From a checkpoint of a small transformer trained on Wikipedia.
Size: width 256, 4 heads of 64 (2 for keys and values), MLP 1024 SiLU, vocabulary 2659, 16.5M parameters.
MLP neurons of a small language model. Each row is named by its layer, matrix (up: input weights) and neuron, and shows model dimensions 0-255. Each number is 128 + 24 x the weight over its row's rms, rounded and kept within 0 to 255. Numbers have three digits each.
After each neuron's rows, "fires in" lists the words (lower case) most often at its 100 highest values on Wikipedia text that the model never trained on. A number after a token or word is its count.

L3.up961:152109145111113124137135062145166116120128119090120113111134106120126132141133142126143129092103161130122143101117153166091142144163072114157128157112153097146093128120164140097086103116137128159090139122123096152116160115178113118135134129129085118157111147135138109149205138102108153122115083127126161118085160113131075150131137167154156126109103102133100151125106117131137099128109127166158109107153165133147119125100183111125156126128098141140140133118157147135111137090135153129136110161125163111135086082111056106135145080141112117125121110149118129174111099105149086134130126098138146098100112130178114136128125127140124104141139125105097077101128095124166169111135153112138147099118110156138112094142118113129102122127109174074142150119147139123150186172132162
fires in: "for" 41, "earned" 5, "earning" 4, "arabi" 4, "day" 4

L8.up198:131116117119064115136135067115115120097130111113126106137139089094118139148131151162130124120070131113125157125139179092109130150102131127133142127148148153149169129109133150152156172180102152170128140150126090136106096151170127140137161123141105165139144117135106126185113136097124171098131146131159109114142173128093149143168114174104146146124107128130125138122100105114106144135146137132122145094119121150136090099119122102165134173128159110113135102057107121198127105157138138130131120110127128139129163100164094141173067112144124179188137130144163122143137118148114167106097115154135109163141066164102143134147132136132091102134114130143171102099122096152129154132122153133153100120129146129124135126136119116152096137132095111126137145081123109108121152132168127
fires in: "born" 17, "from" 13, "place" 11, "votes" 9, "for" 5

L8.up375:152161169129157141125094124127121121147127145107143116163168133112118135199126168108105110121097183160142159130115168112166101139130108142147131144141137172133114124120165106127143109140137097134129140119088132136121164157161146117120092136132167168120152120129133083086163156113116143080129094126132090132132136096139155094139112146148128077169103101163107147097091116126175112152122111144142134181093125106144101138144153141108137102153145134131079148111130131095166122176119150124144109132120117123113138124149174094113156128098101097126066136171129153096123158170180153103122142182151109120147143082121139126115123143137140103088177130089111111153126160158124139100157105138139120135117127114129092117110134086148111100105174148132133164122128158125146132125115109
fires in: "or" 21, "made" 17, "as" 14, "involved" 4

L4.up751:141118125131151124128118067117147147146114131141141141160148193100126131102127107144120139086213150084100134131135159135137152146134100098091082081099146083109106135140106130111127095156101106170112122098132149187119154110134117132112107133116154117107151104112088113148159105147129101111135188130115166140133137101149086123148122110139125136110166145117078158122135221145132142119089135153160115103102133151136152119129132136146147141112122117117134150152104139187129132162156124126128116151129093179139152099127159129172116154138110134078115099159085125109112093065105141144113110142139103146155125142174134120115125144105122151132136129098134172135128128135112149106127141105101157131147135153126108133144134125129126123076130132100133133102119103133175149143148167
fires in: "no" 20, "important" 11, "executive" 7, "quantum" 5, "lizzie" 4, "children" 4

L3.up59:090124088120188112134123129124172141128127179132154145113120069126137130128136152117131118122135118097155098112094163109146098144153144182153128115138156134117110124143148129149121129081111127105086117155139180095133150105128134155122129137145123110144125124110075140110122119130123094122136100132103106137146113174114075154112134111131146124116153131168123112090146117114156155124132142161112090102138148110131158125153149161149127172106171105144114168123119117107120134107143160171171112106125123155114065128144112149122170092165138108184137167107118123095143130125145080155111103113088123137096135116138137090086128143131137085160145124093113149121128125163114147141137130157134147118174127096132125124110124156110085154097147156081144100111093130135082166083185154
fires in: "she" 25, "video" 7, "health" 5, "example" 5, "rebel" 4, "comedy" 4

L8.up772:119152151147120169107089080129123178132077131141082120168139155140140110158120128135101134121147109134119111094121107097137130142157116124135186078125146085165149123100110106134137144148160164142138104094115146152102095134142108136135139112124108156134112165120140162146143156159104172085121166133063124137159124101150112112108106129125122133126146121152138159163118114096169128132113110152120157146100159105125152173177115197112086142097126090122136111128139152114141134122116122132133122145129079124089129090136175153137097101173102132089140130132162112109121116145098173081089133086133127125131105152128169169131127111122110122084179127143154129110127144124110138128139122112106167115123111127135178163140131131069120168113127148161118156134096115127130157118139113
fires in: "life" 16, "place" 13, "research" 11, "study" 7, "party" 4

L8.up207:124118167135119144145110096190110131103097122119110127150132106140100122138113110099080118134116135145103151135100196100114123147092119101110118138127141089100103127140104122181111140143143120137192128105102105096114126151163120135159116170057104078118156103145082129109111100074139173180128121147159129154142156090128070145142128145152124111129171099141099095102146144149165104134156100125129152155120144105136125157137125119088105138131093165108115156115151128101146142109117104126145126094105159134146140124168125112101124129071166136102154152118208141126134101167114139127116128099070153141137147106121112128129129086106112105133121130118146125117122139117161104131123099124126152108126125099136100131122131125131104139141101143181119141125108133113141094160088099
fires in: "born" 31, "following" 8, "median" 4, "ahead" 4, "most" 4, "broadcast" 4

L3.up422:121110112072073131115123075140163087165118093081102137134128135124127151109116224110141112153132154130153114135130133136105109109123107157104135111123122165117106118142135122147142130139095114129119120151128075173141126146118149126151158113182120122112143097143105162147166109130139130060117075125126163110118131114150128187108138089128099113113151159091142119160105138155132125113103133121118131135141110148148143139125080130095128107124148086082108135144114125117130080160134111104124110093130105136138156149119118120144142120133119131131108102114110105174122143082131135070154157094102081138104137138151125137115127085131117125154168136124109150102128142108117060117120148132113152090129117136128104142110113148124092134097114148082117124143093119123048154107111110
fires in: "km" 17, "unit" 13, "team" 8, "corporation" 8, "months" 6

L3.up725:120130132107065125163163130122102154139131132127125105118118129142114175116124105140111109121179099148120148109120116111179167159130126147136161099137132151109162130128132127110158146160148197157127096131157134136114114162107155129123130120106141139153136151117147131098141101120147139163142123130120145078153131161100102166131115130122071175154143115105122123114169126137158179146109110087100154145190118146157133104111135158175164178132117134157165124150098146126126124129097134126140120141106103146142120132100115128177173140112149071110106132179172129104134158152170150110156136120179118150124084104144093138120128146123159130158144127109166136108128126116078097138150153135141118118104115144126154155132125121053144083122114137123114123156112144118136099133192116
fires in: "other" 35, "others" 10, "all" 9, "promoted" 5

L5.up981:159153045105148170089167081143123098131095168158119121130134087134120157120126143131126124137120160091108125121145131095121110090115125157099101166132105137141191134082106115145094119151089144105123154090121135149138128119105125145149115193128108130137151135105107116128071101099125116121136140146140171150117115165114106168135113104080128142056116100119123127052158111089133127101123162071119106140120103090142165134137111155148122152087137125098153146102108123117112162125130131132158100164150098107129105143107065115112184128134138135163143115125133142127154131094144104141093123138063112099128139161153145169114127138141119164127149126106161111142122109109132146133130106137148144107134122130141110095146126128142132103099136151144120099142149119130127128143139116
fires in: "film" 22, "number" 14, "population" 13, "age" 8, "version" 7, "started" 4